Weights of a small transformer language model.
Size: 13 layers, width 256, 2 heads of 128, MLP 768 tanh GELU, vocabulary 2377, 9.18M parameters.
Training: a variant of Adam for these matrices, 555M tokens.
MLP neurons of a small language model. Each row is named by its layer, matrix (up: input weights) and neuron, and shows model dimensions 48-143. Each number is 200 + 40 x the weight over its row's rms, rounded and kept within 0 to 999.
Before each neuron's rows, "fires after" lists the tokens most often just before its 100 highest values on Wikipedia text that the model never trained on. A number after a token or word is its count.

fires after: " L" 19, " em" 9, " l" 9, " Ex" 7, " f" 6, " e" 5
L5.up373,225,194,204,207,238,180,169,206,223,202,104,167,223,115,229,213,158,163,183,201,221,145,235,277,230,192,146,193,192,205,184,230,168,130,201,140,117,188,268,152,249,179,226,265,217,205,182,231,198,243,173,179,129,241,114,224,215,205,231,141,206,275,248,215,176,215,249,204,257,247,180,154,191,206,259,265,166,211,202,174,195,236,198,217,194,226,185,208,210,236,139,220,137,252,188,167

fires after: " R" 19, " r" 19, " d" 12, " D" 6, "R" 5, " L" 5
L7.up160,215,221,248,271,265,129,228,179,178,146,203,248,214,198,118,182,245,214,111,234,244,266,208,253,193,181,244,207,197,210,208,197,165,206,223,184,158,265,250,180,182,177,169,196,246,135,140,217,183,236,158,212,177,205,146,180,202,241,197,176,228,201,219,252,139,243,245,175,201,148,281,205,244,209,172,247,181,193,166,195,164,208,204,222,153,209,250,143,231,203,215,184,152,97,256,118

fires after: " S" 23, " comp" 14, "s" 7, "M" 7, "S" 5
L4.up177,171,240,175,215,183,136,167,162,298,210,131,163,178,84,177,209,157,98,186,234,168,185,201,210,199,156,173,239,214,248,242,274,228,156,257,218,234,201,146,185,199,208,224,215,259,218,258,265,205,194,195,231,143,155,182,212,160,238,221,198,213,266,200,154,178,197,216,191,236,139,246,216,195,177,197,302,212,230,164,207,246,188,207,244,212,173,206,205,254,198,189,160,250,187,171,159

fires after: "\n\n" 25, " att" 8, " pr" 7, " Mad" 6, " Ad" 4
L5.up174,149,146,105,227,206,203,147,222,220,137,203,111,190,145,117,195,252,221,178,176,159,262,224,168,188,188,189,179,215,262,144,166,227,129,225,182,250,250,240,151,149,165,120,217,276,275,147,278,275,263,174,239,289,212,188,211,187,153,222,226,192,207,167,206,92,173,127,154,224,180,233,211,158,192,155,224,175,196,241,164,177,198,232,262,183,191,277,168,177,206,245,230,121,171,160,185

fires after: " D" 20, "r" 12, "ed" 7, "p" 6, "d" 5, " d" 4
L5.up534,204,181,168,158,213,181,164,230,293,125,174,156,226,160,226,246,183,208,246,196,210,239,241,180,191,177,196,211,145,218,177,227,201,85,294,191,227,227,255,209,220,157,213,174,198,143,216,267,242,233,165,203,202,187,153,202,265,164,149,200,226,174,168,235,173,97,188,166,201,214,205,180,200,208,195,262,188,190,155,183,312,259,199,169,170,177,217,145,102,184,180,226,126,217,142,152

fires after: " " 70, " |" 5, " the" 4
L4.up474,250,206,177,251,208,164,206,204,219,227,230,242,197,210,206,239,286,161,102,185,219,226,186,210,155,146,234,235,165,151,230,128,162,189,187,228,232,235,276,227,198,246,236,209,201,201,160,155,219,220,127,178,161,236,187,197,171,145,233,113,229,245,216,218,252,214,149,161,248,116,257,177,173,190,242,250,271,144,185,156,227,140,236,250,148,193,198,205,287,213,183,213,157,130,206,172

fires after: "r" 26, " port" 7, " Dr" 5, " al" 5, "l" 5, "en" 5
L4.up134,214,229,185,200,205,164,221,191,224,212,173,221,215,257,281,246,156,205,151,187,183,239,201,207,171,232,223,204,222,178,136,206,223,179,151,153,163,150,271,250,217,207,208,219,195,199,233,219,203,253,204,206,256,274,159,163,134,194,193,155,238,200,170,287,169,121,213,149,298,247,185,229,227,196,283,187,116,204,165,179,146,186,226,179,222,123,234,146,177,239,180,249,186,246,87,136

fires after: "w" 21, " Wash" 11, "l" 8, "n" 7, " w" 7
L5.up750,152,180,242,167,163,135,150,167,235,199,150,133,208,213,153,165,182,161,146,189,147,175,277,204,138,217,244,210,179,188,265,192,189,185,158,191,200,125,212,239,144,152,270,210,190,217,202,219,161,160,263,202,208,215,168,200,180,177,165,273,185,221,216,152,221,195,152,224,253,222,200,192,242,187,176,179,258,258,189,184,217,172,250,243,191,224,217,140,189,232,174,181,172,174,215,169

fires after: "." 40, " ." 10, " B" 8, "k" 6, " k" 4
L6.up42,291,247,191,253,167,198,177,208,204,167,202,186,164,198,177,259,213,166,158,125,185,172,233,152,178,250,206,193,145,224,152,127,198,219,247,157,181,254,252,208,141,247,199,202,149,211,179,200,242,166,273,190,153,206,258,179,243,135,199,261,254,227,199,129,187,269,159,225,156,183,163,260,213,217,163,206,219,249,191,152,161,221,164,174,208,242,251,212,221,179,247,169,213,168,174,220

fires after: " E" 21, " g" 12, " G" 11, "ro" 9, " O" 9, " e" 5
L7.up239,170,156,219,286,197,229,191,232,204,183,112,197,215,238,205,249,112,194,151,224,183,214,208,216,184,227,201,173,179,119,196,332,198,146,235,251,210,244,184,127,140,157,203,222,200,171,200,189,170,251,206,117,181,231,121,142,177,185,196,196,177,280,184,239,293,177,226,190,240,160,201,145,261,150,232,149,208,163,188,143,251,190,209,165,167,203,219,178,245,98,235,166,206,171,147,213

fires after: "." 16, "\n\n" 11, "\n" 8, " \"" 8, " F" 6, " M" 5
L7.up167,198,184,255,184,156,163,187,140,166,256,197,188,204,240,190,270,190,191,228,267,153,236,247,210,169,210,140,164,168,113,200,259,193,174,213,229,216,197,176,218,147,252,215,193,198,174,193,127,277,156,182,110,182,216,210,203,300,248,221,159,233,212,178,198,156,197,181,157,220,256,189,162,216,223,174,216,212,153,224,173,213,269,199,242,193,172,257,154,223,153,258,259,132,165,203,140

fires after: " d" 21, " D" 14, " c" 13, " k" 10, " K" 7, "K" 5
L7.up518,217,191,202,254,145,198,236,143,220,224,196,128,231,244,228,197,174,154,267,257,174,215,197,136,174,163,272,112,133,216,190,234,130,161,204,174,277,266,233,220,219,103,214,177,191,84,178,244,199,138,200,168,202,212,130,219,256,171,196,182,250,199,200,233,178,232,139,196,223,211,150,242,227,198,215,215,240,241,221,235,223,174,234,241,160,170,217,124,200,257,183,199,132,241,92,163

fires after: "\n\n" 19, "-" 16, "." 10, " " 8, "\n" 7, "cc" 5
L7.up128,140,252,276,249,229,220,204,165,266,180,210,216,138,223,196,164,248,136,245,220,192,202,224,226,217,145,203,187,259,219,195,227,203,180,203,243,223,220,244,186,146,195,227,227,190,232,181,172,192,149,159,164,133,163,176,167,182,162,233,219,211,182,252,183,141,245,176,130,259,175,204,134,136,181,213,216,242,249,140,203,289,197,160,278,172,210,207,101,132,167,192,281,196,153,232,206

fires after: " W" 13, "w" 10, " w" 10, " ent" 9, " Th" 8
L4.up286,190,193,92,243,186,147,178,194,255,132,137,176,289,212,265,230,201,176,205,140,144,192,188,206,194,214,303,145,152,108,186,143,174,145,225,132,142,251,241,222,134,187,254,192,252,133,175,209,241,170,187,211,155,249,196,194,194,202,203,279,224,289,188,199,209,242,175,160,255,235,228,181,206,203,223,208,152,226,123,135,225,243,238,311,169,231,163,156,238,221,204,120,190,176,199,172

fires after: " Al" 36, " al" 9, "i" 8, "l" 6
L6.up690,196,196,192,215,225,136,208,220,237,196,161,236,174,212,219,187,185,211,251,153,151,140,177,200,167,238,288,155,223,172,228,216,250,216,235,266,195,197,184,170,245,188,139,203,194,202,90,215,136,175,151,182,250,258,145,181,213,184,146,211,189,177,212,209,246,196,202,135,170,172,229,187,178,154,268,192,171,209,165,207,255,180,191,292,199,158,131,195,254,164,159,210,215,233,186,182

fires after: "ro" 23, " h" 11, " O" 9, "h" 7, "ra" 7, " f" 6
L6.up29,219,217,165,209,158,207,192,154,210,246,169,211,159,189,205,235,233,202,203,200,206,164,162,239,261,259,302,180,218,157,194,254,131,250,236,238,157,153,184,150,186,162,192,223,205,208,235,164,200,225,160,179,218,172,190,163,208,247,245,193,217,288,241,251,232,193,192,262,191,191,193,173,247,197,243,262,219,184,140,186,253,212,221,196,157,182,171,161,241,124,301,206,156,195,201,169

fires after: " R" 22, " J" 12, " L" 6, " M" 6, " r" 5, "R" 4
L2.up368,142,208,296,310,221,209,132,193,194,156,149,186,194,251,199,162,127,153,158,141,190,251,168,263,240,222,127,236,184,230,195,162,194,169,90,168,217,244,203,187,137,169,188,205,234,254,260,196,184,221,250,145,201,225,241,208,237,217,231,246,148,154,190,164,232,195,249,203,158,243,178,190,207,272,200,199,186,187,173,209,245,218,266,258,157,184,250,129,187,231,170,221,195,191,161,158

fires after: " pro" 20, " fin" 9, " |" 8, " (" 8, " man" 7, " w" 6
L3.up363,180,206,197,176,235,254,180,144,210,199,116,208,231,244,234,315,158,133,184,152,126,190,167,185,208,175,222,188,200,227,185,267,203,178,248,332,154,198,144,305,228,196,135,293,192,147,168,203,196,124,240,114,267,212,195,152,179,179,183,205,218,268,163,202,146,141,205,160,194,193,205,157,253,227,237,202,143,200,213,161,251,238,176,180,150,176,131,222,244,190,196,217,154,157,239,187

fires after: " |" 65, " L" 4, "h" 4
L4.up172,182,153,211,296,194,199,211,190,187,255,221,170,222,240,256,214,224,212,243,135,198,238,195,278,175,269,205,129,149,193,184,254,191,223,167,134,98,193,277,211,177,169,201,173,208,167,263,154,141,234,213,151,181,241,191,152,242,240,229,239,127,185,230,75,257,241,222,193,195,196,203,182,190,245,203,196,188,241,124,158,171,244,223,270,196,233,199,161,285,189,184,197,221,274,216,171

fires after: "l" 17, "r" 15, " L" 13, " str" 9, "L" 5, "en" 4
L4.up154,277,181,212,233,190,127,272,158,195,217,178,167,252,174,202,194,165,225,147,219,116,155,228,260,87,316,201,213,150,205,231,227,213,189,149,143,151,183,164,184,232,135,196,192,246,106,203,200,201,254,179,169,262,187,198,122,156,165,217,172,200,177,182,155,191,232,179,244,246,214,145,159,163,187,273,239,155,182,205,230,252,232,177,168,196,212,252,127,199,232,148,210,165,204,145,111

fires after: "," 48, "1" 22, "2" 7, "001" 4
L5.up585,211,172,221,225,246,240,204,228,283,225,168,223,180,182,214,255,209,201,193,177,160,240,191,309,111,228,171,218,238,218,158,255,92,169,238,178,189,180,196,142,200,284,219,200,232,195,229,186,156,227,251,164,194,169,184,183,182,216,214,219,99,225,197,163,232,223,160,240,216,132,199,164,198,347,200,219,180,198,254,187,273,248,166,205,227,181,206,210,184,149,296,181,160,149,193,179

fires after: "-" 45, "\n" 28, " |" 11, ":" 6
L7.up415,227,210,214,239,215,177,201,181,207,220,201,251,175,180,211,174,133,210,190,228,203,155,173,250,140,183,157,181,238,198,190,263,169,187,240,249,130,212,166,140,137,204,175,229,188,129,232,138,264,222,178,187,203,183,237,254,236,153,275,237,232,153,261,184,117,205,212,186,139,234,214,200,217,223,141,249,178,249,178,235,261,167,186,227,171,251,213,113,136,158,228,183,157,133,201,220

fires after: "r" 31, " pr" 11, "l" 8, "er" 7, "b" 5, "ro" 5
L4.up679,140,284,188,192,213,215,233,215,207,212,88,225,268,188,237,244,229,185,132,235,207,235,172,188,167,223,211,185,230,179,149,207,264,209,159,178,213,215,198,194,229,205,191,192,174,252,151,249,181,272,116,232,236,186,183,178,216,206,233,156,220,244,182,204,248,147,141,235,277,252,213,203,239,187,272,211,205,123,313,162,254,151,225,143,192,165,167,189,187,203,210,168,122,226,184,149

fires after: " d" 15, " app" 10, " was" 9, "C" 8, " D" 7, " elect" 7
L6.up27,245,136,200,209,186,123,210,171,181,165,171,160,171,213,224,171,179,233,220,218,178,125,143,230,199,226,247,193,236,201,205,136,134,163,215,156,213,238,221,227,193,167,212,201,190,155,114,251,226,193,263,179,139,265,150,240,234,212,205,221,282,251,235,215,191,143,182,203,219,192,237,247,195,233,238,288,177,259,159,174,207,245,152,253,114,236,213,171,241,168,178,200,174,215,195,144

fires after: " m" 21, " c" 10, " M" 10, "o" 7, " h" 7, " K" 5
L7.up535,147,218,146,225,141,249,176,208,192,204,164,208,186,199,202,290,189,142,222,203,183,241,189,218,197,128,247,183,195,281,150,245,159,157,207,230,169,215,162,247,252,172,220,218,177,94,197,178,207,169,198,182,124,198,192,227,178,232,254,151,243,212,148,274,171,181,163,126,286,144,113,191,179,150,274,197,337,174,145,206,152,207,206,231,190,155,172,188,206,171,167,151,142,204,159,150

fires after: "1" 33, "97" 13, "96" 13, "," 9, "94" 9, "95" 9
L2.up94,247,232,193,237,232,186,201,231,220,178,163,177,205,129,194,246,236,140,166,118,183,213,227,239,124,220,209,228,225,196,155,212,188,106,122,189,162,177,222,121,210,278,191,204,198,174,155,320,178,235,210,241,195,241,141,261,235,201,282,188,179,117,202,245,221,249,180,165,251,168,167,196,157,253,190,215,170,210,247,202,267,144,273,172,189,144,215,211,176,203,193,261,199,218,239,173

fires after: "," 27, ":" 13, "/" 11, " and" 8, ";" 6
L4.up194,136,168,222,147,201,271,216,194,249,177,236,223,197,217,232,275,226,159,214,202,125,264,219,171,150,232,258,200,180,130,207,201,214,204,220,201,178,219,144,208,222,262,259,192,281,187,192,186,207,231,153,186,136,187,242,119,259,204,307,197,331,168,187,269,186,218,193,164,245,219,247,224,183,194,199,171,211,106,228,148,238,224,133,229,200,233,207,101,198,179,222,127,135,166,177,146

fires after: "." 60, " \"" 11, "\n\n" 10, " (" 7, "\n" 4
L3.up325,248,281,151,175,142,192,232,175,210,195,242,136,206,164,191,194,132,211,263,191,175,209,199,227,188,274,159,176,227,103,184,234,154,176,226,275,211,268,149,182,130,181,239,150,183,135,199,253,277,164,186,197,169,193,128,225,231,153,188,169,262,186,94,143,242,198,213,193,213,165,176,160,220,294,204,253,154,156,181,210,199,268,187,232,193,210,214,159,163,182,222,267,153,285,210,195

fires after: "k" 19, "″" 17, "ak" 13, "-" 4, "ik" 4
L5.up52,220,284,175,203,143,158,212,170,151,206,222,130,146,216,177,205,173,108,260,176,89,169,219,154,159,255,206,221,143,233,157,108,156,160,193,243,204,165,214,167,193,149,203,160,174,135,261,186,202,206,172,216,180,243,178,193,230,176,149,222,145,192,206,171,216,215,184,202,234,191,114,180,243,225,178,235,247,230,177,236,256,246,233,176,130,112,225,163,178,203,185,233,180,151,261,156

fires after: "." 43, " However" 10, "\n\n" 6, " that" 5
L7.up39,200,201,196,214,184,185,140,224,310,176,190,211,229,203,176,215,166,189,229,236,236,194,151,136,183,167,190,204,214,187,192,278,193,143,230,233,141,185,150,206,127,255,207,221,207,262,209,185,186,148,162,154,174,260,193,168,202,186,243,154,291,233,192,163,224,203,269,165,165,273,297,293,222,192,189,165,186,149,218,226,196,210,138,199,220,128,275,191,177,193,208,176,141,148,230,192

fires after: "-" 45, "|" 26, " |" 13, " (" 7
L6.up760,223,253,236,199,226,232,170,139,183,244,204,165,209,192,205,182,190,166,154,207,228,213,180,254,243,260,202,198,247,176,202,187,180,194,257,267,149,209,160,144,168,153,207,209,207,234,201,156,236,175,182,172,191,160,235,194,204,130,229,178,194,229,209,183,171,246,198,187,247,177,238,289,222,204,244,208,164,214,252,162,302,233,101,223,246,217,206,130,255,148,224,222,165,151,212,232

fires after: " (" 18, "-" 12, " \"" 9, " com" 9, "er" 7, " f" 7
L6.up637,249,271,216,196,144,211,205,217,215,192,235,155,200,182,249,228,217,173,180,170,203,249,244,230,187,218,158,190,245,132,161,261,193,200,183,243,185,271,254,254,227,165,205,220,305,190,141,233,228,156,157,163,88,206,166,143,234,223,240,184,257,220,202,163,188,181,144,199,264,155,228,235,187,203,205,258,153,262,161,214,202,198,240,193,217,167,65,153,208,192,218,240,183,178,190,206

fires after: "," 33, "1" 24, " ." 17, "2" 7, "001" 5
L6.up600,187,191,239,215,206,238,153,262,198,222,196,192,164,140,191,279,205,173,175,166,179,214,245,283,236,188,243,211,212,215,175,195,225,185,258,207,147,140,144,197,130,219,193,160,245,241,171,269,183,249,236,227,161,137,166,226,220,123,202,230,122,162,148,250,233,231,184,226,196,160,210,197,221,290,151,265,224,183,262,200,261,176,251,145,235,175,185,185,168,173,228,233,160,253,132,144

fires after: " D" 13, " d" 13, " in" 10, "d" 8, "D" 7
L4.up735,191,188,241,251,255,145,173,159,270,155,144,171,254,167,183,221,176,224,209,215,194,259,234,238,156,205,170,140,140,208,214,252,123,178,219,154,238,210,276,245,159,135,94,193,239,265,211,236,187,175,232,188,172,249,156,154,211,169,199,249,236,205,187,176,206,212,146,180,208,204,197,184,186,185,218,237,203,250,177,231,234,223,135,283,155,127,191,81,135,205,209,181,241,232,169,170

fires after: " |" 18, " R" 14, " L" 9, "ou" 9, " " 6, " l" 5
L7.up402,167,135,174,247,215,192,233,137,272,182,199,215,199,166,212,245,156,215,168,169,170,212,191,214,129,173,213,155,188,163,220,173,287,211,180,160,84,313,195,237,203,224,232,217,228,227,121,218,217,231,157,186,192,248,123,244,180,148,263,144,190,197,193,236,267,225,228,177,238,125,232,241,160,227,181,206,172,141,241,127,195,164,271,182,179,311,139,242,263,214,192,169,169,190,213,199

fires after: " G" 18, " the" 13, " g" 10, " a" 8, " o" 7, "G" 7
L4.up196,276,234,136,201,304,161,198,184,202,179,204,252,180,142,264,193,198,180,193,183,220,256,207,223,247,190,210,208,127,171,231,183,270,143,218,279,199,271,213,188,186,228,129,174,186,132,180,262,235,214,161,218,187,173,145,202,183,141,204,201,237,299,157,228,210,255,256,228,195,179,240,195,192,194,222,209,151,149,197,159,246,200,163,205,196,219,209,209,286,114,157,228,132,217,238,123

fires after: " w" 21, " M" 14, " K" 11, " W" 10, "w" 7, " h" 5
L4.up421,221,214,189,243,181,163,138,134,223,154,231,208,188,227,148,167,144,148,111,243,165,201,216,185,250,164,274,224,221,224,205,140,143,154,251,230,192,306,231,157,168,125,215,196,197,187,157,248,185,163,252,179,175,256,141,198,201,187,191,215,189,203,235,123,183,217,201,190,244,134,217,218,265,128,206,265,269,215,228,155,178,229,232,242,122,278,249,174,245,204,189,247,197,101,210,215

fires after: "-" 34, " (" 12, " pro" 8, "'" 8, " \"" 7
L6.up476,227,221,161,198,213,221,227,192,239,153,183,267,191,217,195,307,226,127,153,227,213,258,200,196,184,199,155,188,169,188,148,261,192,212,236,213,154,243,238,184,232,183,203,218,199,181,215,177,154,182,207,166,190,218,231,157,172,212,217,263,220,180,184,203,167,120,189,169,252,204,239,202,259,243,232,218,141,159,193,217,217,144,197,199,172,170,181,140,205,234,238,248,155,214,179,164

fires after: "," 50, "." 11, " that" 8, " and" 8
L7.up361,193,228,206,231,180,168,181,185,267,137,182,203,230,244,257,166,221,123,196,193,190,212,214,210,205,153,184,196,207,179,200,220,220,159,184,158,137,247,188,217,166,278,255,237,211,196,190,170,241,163,167,206,194,248,223,205,227,222,245,230,311,196,135,145,191,210,236,201,177,231,284,257,211,229,166,167,195,163,216,202,165,183,211,195,170,190,176,141,223,203,173,185,136,192,200,207

fires after: " B" 14, " f" 10, " E" 9, " C" 8, " d" 7, " D" 6
L7.up137,173,182,192,277,188,111,205,161,249,215,162,235,175,154,230,199,174,169,182,269,227,190,233,215,148,181,196,181,229,152,198,227,270,191,163,235,177,239,211,133,156,214,227,232,172,184,175,193,147,196,230,175,218,243,221,154,192,180,241,175,202,190,247,195,228,220,171,217,190,159,202,204,193,172,240,217,147,188,180,232,288,119,281,209,186,163,252,158,131,224,239,163,156,203,213,109

fires after: "1" 26, " S" 11, " F" 6, "2" 6, " A" 5
L4.up93,192,220,185,232,185,200,153,171,239,238,188,176,200,126,204,241,216,237,213,165,150,232,178,245,147,239,183,139,206,194,148,187,222,200,197,142,228,196,254,209,140,216,166,183,219,175,115,215,210,202,235,194,215,183,224,225,161,234,260,127,101,236,184,200,208,246,219,207,198,224,230,147,241,216,169,198,205,167,270,144,281,249,190,152,195,220,240,141,156,143,227,163,162,178,145,205

fires after: " v" 16, " d" 12, " inst" 11, "v" 10, "it" 6
L7.up668,194,203,246,235,223,215,214,173,207,196,160,160,225,153,104,202,119,159,199,213,178,183,185,177,200,198,169,270,83,263,193,204,137,102,285,171,261,183,190,245,235,175,181,218,190,188,152,235,209,273,198,167,233,172,169,223,225,240,205,219,241,193,241,218,114,209,222,234,204,228,128,210,200,207,231,173,279,219,176,165,203,185,112,165,190,180,181,188,256,204,192,197,194,218,197,194

fires after: "1" 89, "001" 4
L2.up635,246,218,239,234,177,182,201,222,186,138,200,224,161,109,159,277,181,228,140,162,205,211,177,322,156,256,225,227,248,183,224,180,216,177,146,215,206,171,200,160,212,258,133,183,221,204,162,235,157,213,231,213,193,212,202,199,192,196,245,172,163,144,268,318,224,263,211,167,225,219,224,103,196,296,180,200,154,206,308,220,263,234,220,153,187,177,270,197,156,177,200,233,142,201,198,186

fires after: " D" 22, " R" 11, " w" 10, " W" 9, " d" 6, " a" 5
L7.up369,150,212,177,196,297,143,204,224,149,162,138,254,293,185,222,200,219,107,160,251,187,264,151,224,192,205,229,196,190,236,206,189,167,159,136,163,162,252,263,177,172,193,215,206,196,157,192,252,131,191,164,189,192,213,175,168,187,260,184,186,258,133,185,209,232,213,218,149,233,152,169,205,273,153,154,208,182,255,183,221,188,167,163,169,195,191,197,163,235,213,222,224,132,217,279,199

fires after: " Al" 45, "ur" 13, " al" 11, "l" 8, " El" 4
L5.up334,199,221,173,192,172,234,161,186,208,151,178,187,164,232,186,142,172,242,237,210,108,202,208,209,190,172,218,176,185,162,191,260,244,173,208,171,193,193,198,195,233,169,109,193,319,197,110,232,225,235,100,160,210,230,145,170,189,157,236,224,281,187,163,249,177,209,168,154,232,220,212,177,150,151,185,214,195,227,217,184,203,203,235,280,159,264,217,193,243,230,156,210,164,248,177,205

fires after: " M" 16, "." 15, " m" 10, "s" 5, "M" 4
L7.up657,178,169,171,189,167,196,225,200,279,246,183,185,180,133,285,211,211,125,181,220,153,242,199,194,223,190,239,211,182,137,198,216,287,123,206,165,235,195,178,154,221,156,244,195,197,123,247,176,259,146,215,145,117,286,224,188,212,171,259,216,203,275,217,242,179,140,226,167,200,162,248,185,167,189,172,280,135,151,181,233,183,194,222,187,219,146,258,216,220,161,170,277,216,146,207,260

fires after: "A" 16, " H" 13, " it" 8, "h" 7, " S" 7
L5.up353,276,212,225,157,211,224,110,187,186,190,186,173,206,231,269,211,253,244,177,107,178,271,170,291,127,207,271,146,132,157,179,180,167,214,148,153,112,209,258,172,222,205,196,176,205,225,150,196,208,200,191,167,222,157,178,202,207,255,307,229,249,165,189,154,169,216,162,242,229,217,204,212,205,234,202,194,212,204,240,174,182,261,221,264,235,222,278,151,201,130,267,220,128,238,130,196

fires after: " de" 16, " Mad" 13, "oll" 8, " f" 8, " rel" 5, " pr" 5
L3.up200,143,229,189,164,200,209,170,224,172,173,179,106,281,165,170,171,233,207,222,181,160,168,155,167,223,226,143,221,156,215,145,243,155,238,166,269,304,282,211,87,148,170,174,149,265,212,177,156,161,265,198,259,175,207,133,179,213,140,173,271,297,199,267,206,133,194,195,215,165,131,261,212,292,255,166,222,215,215,173,124,205,206,233,160,217,215,180,164,232,214,224,173,206,232,207,205

fires after: " F" 26, " J" 10, "te" 5, "f" 5, " S" 5
L4.up660,201,190,212,202,268,245,242,147,194,240,186,222,174,92,293,211,238,141,208,260,201,247,160,261,171,212,244,229,217,103,215,228,205,228,123,290,234,151,157,221,291,209,226,196,206,189,258,199,218,194,184,164,257,207,208,222,183,187,208,201,192,245,220,211,182,229,272,189,212,157,205,139,123,228,225,212,184,190,151,178,216,186,199,220,246,207,223,140,175,173,189,173,92,160,143,109

fires after: "." 18, " B" 12, " b" 11, "cc" 9, " dis" 7
L6.up420,160,216,195,227,155,183,214,217,186,206,231,191,180,250,193,185,238,126,184,219,178,149,184,141,155,206,166,182,157,234,106,148,152,146,226,190,167,200,214,207,145,179,241,188,216,238,124,151,195,168,166,233,252,185,238,174,241,202,198,154,241,193,132,142,202,225,165,162,199,152,223,215,227,196,121,237,239,239,95,161,239,211,201,263,119,158,220,159,140,216,187,151,238,225,147,215

fires after: " Ar" 18, "r" 16, "f" 13, "l" 10, "h" 7, "ur" 5
L4.up99,180,210,109,203,230,201,174,230,220,161,161,228,223,211,212,173,188,143,211,175,207,238,148,211,170,211,190,212,158,75,173,280,196,192,233,178,156,211,196,192,232,214,224,188,196,257,218,207,208,274,167,183,215,203,142,204,223,197,280,198,228,210,247,244,189,204,190,179,203,194,208,224,203,216,271,188,148,192,113,225,193,227,229,162,208,188,224,181,250,168,162,216,183,181,196,154

fires after: "v" 19, "k" 16, "as" 7, "ph" 6, "av" 4, "ik" 4
L5.up162,193,232,182,177,200,194,164,173,170,141,162,173,238,179,159,268,255,198,227,123,148,166,149,221,206,249,184,221,131,214,91,140,144,225,130,200,250,244,268,157,109,159,234,170,194,221,226,191,187,202,177,222,161,226,263,176,179,231,191,201,197,136,172,159,188,182,152,182,187,191,171,232,166,279,189,172,267,179,216,160,173,237,227,149,118,149,188,175,235,160,211,280,210,217,194,205

fires after: " is" 17, "-" 15, "ony" 6, ":" 6, " Spec" 5, "ebsite" 5
L6.up180,199,303,165,165,246,272,245,148,160,220,221,244,226,123,230,175,157,242,202,199,180,265,225,214,203,230,212,169,197,182,205,244,239,154,147,258,196,272,166,166,131,194,141,242,204,129,224,233,188,198,183,153,160,173,212,244,221,272,278,207,190,228,185,194,71,173,222,247,177,172,235,166,229,178,244,253,211,225,189,223,294,211,196,206,123,246,143,180,166,136,198,183,228,192,221,230

fires after: "\n" 55, "-" 8, " inst" 7
L3.up270,208,244,284,278,233,218,249,160,160,200,184,263,222,237,194,201,169,219,143,182,157,169,205,223,159,203,229,236,238,249,197,179,216,192,229,187,187,238,153,116,181,148,176,173,196,137,242,233,243,197,148,225,244,237,222,216,265,203,228,226,237,178,219,143,206,198,259,138,189,247,232,93,237,282,180,247,177,220,88,194,179,223,291,309,126,191,239,225,187,141,172,168,233,245,180,187

fires after: "\n\n" 29, " (" 28, "\n" 20, " \"" 7, "==" 5, "===" 4
L3.up30,239,258,211,184,167,244,200,170,175,191,190,211,275,125,216,292,183,231,235,196,158,303,212,164,308,208,237,193,175,159,202,270,146,167,206,209,156,270,209,179,256,276,212,196,191,185,175,193,231,157,144,239,221,190,193,151,240,159,192,199,250,253,132,233,174,138,216,227,228,203,167,206,209,215,263,185,144,194,166,192,200,260,192,205,126,181,189,172,187,104,280,241,203,150,180,205

fires after: "." 14, " report" 11, " st" 8, "The" 8, " not" 6, "\n\n" 5
L5.up557,102,220,203,147,167,211,267,104,222,226,184,205,163,206,206,297,202,225,246,200,160,217,148,227,185,187,168,191,193,195,217,237,131,132,212,153,186,200,187,204,190,199,112,191,229,131,183,153,223,167,134,182,163,264,148,146,226,183,226,197,262,241,155,198,175,244,201,160,192,240,253,262,211,188,169,269,267,205,269,165,179,255,131,158,169,153,212,159,206,188,189,230,150,153,150,247

fires after: " C" 21, " d" 10, " R" 9, " co" 5, " H" 5
L7.up624,173,227,162,240,221,161,211,125,225,199,205,203,248,147,150,258,263,95,174,260,232,125,94,195,203,213,206,244,202,236,187,236,179,201,197,166,171,204,257,190,221,186,164,199,164,194,176,249,161,224,162,152,263,203,219,218,270,218,230,142,256,166,255,233,226,242,185,240,216,167,276,234,186,152,209,264,251,231,206,162,210,141,236,231,158,227,257,193,174,218,250,147,98,154,239,125

fires after: "." 27, "\n\n" 19, "\n" 15, " " 9, " (" 6, " that" 6
L7.up461,226,270,198,203,162,213,184,225,236,199,192,214,278,172,203,168,174,200,189,251,168,236,178,152,201,176,221,223,226,188,204,231,211,168,234,128,176,199,274,201,145,228,215,204,184,103,184,173,250,148,109,167,140,265,220,217,239,210,246,218,240,172,225,141,99,169,204,141,197,194,247,232,230,199,191,195,214,212,177,256,263,158,201,218,224,226,212,144,223,175,145,188,213,168,161,230

fires after: " L" 23, " l" 22, " w" 6, " He" 5, " to" 5
L7.up228,230,233,200,187,220,199,145,160,179,163,143,210,161,189,154,251,202,189,128,221,243,171,272,289,172,193,136,190,208,206,135,187,147,237,179,143,179,130,183,197,199,137,112,258,207,183,170,176,196,186,192,174,181,283,236,265,206,189,214,245,213,188,237,191,201,227,235,246,257,193,247,206,105,297,175,279,177,250,224,194,214,208,132,221,180,214,257,175,225,236,182,225,224,236,237,138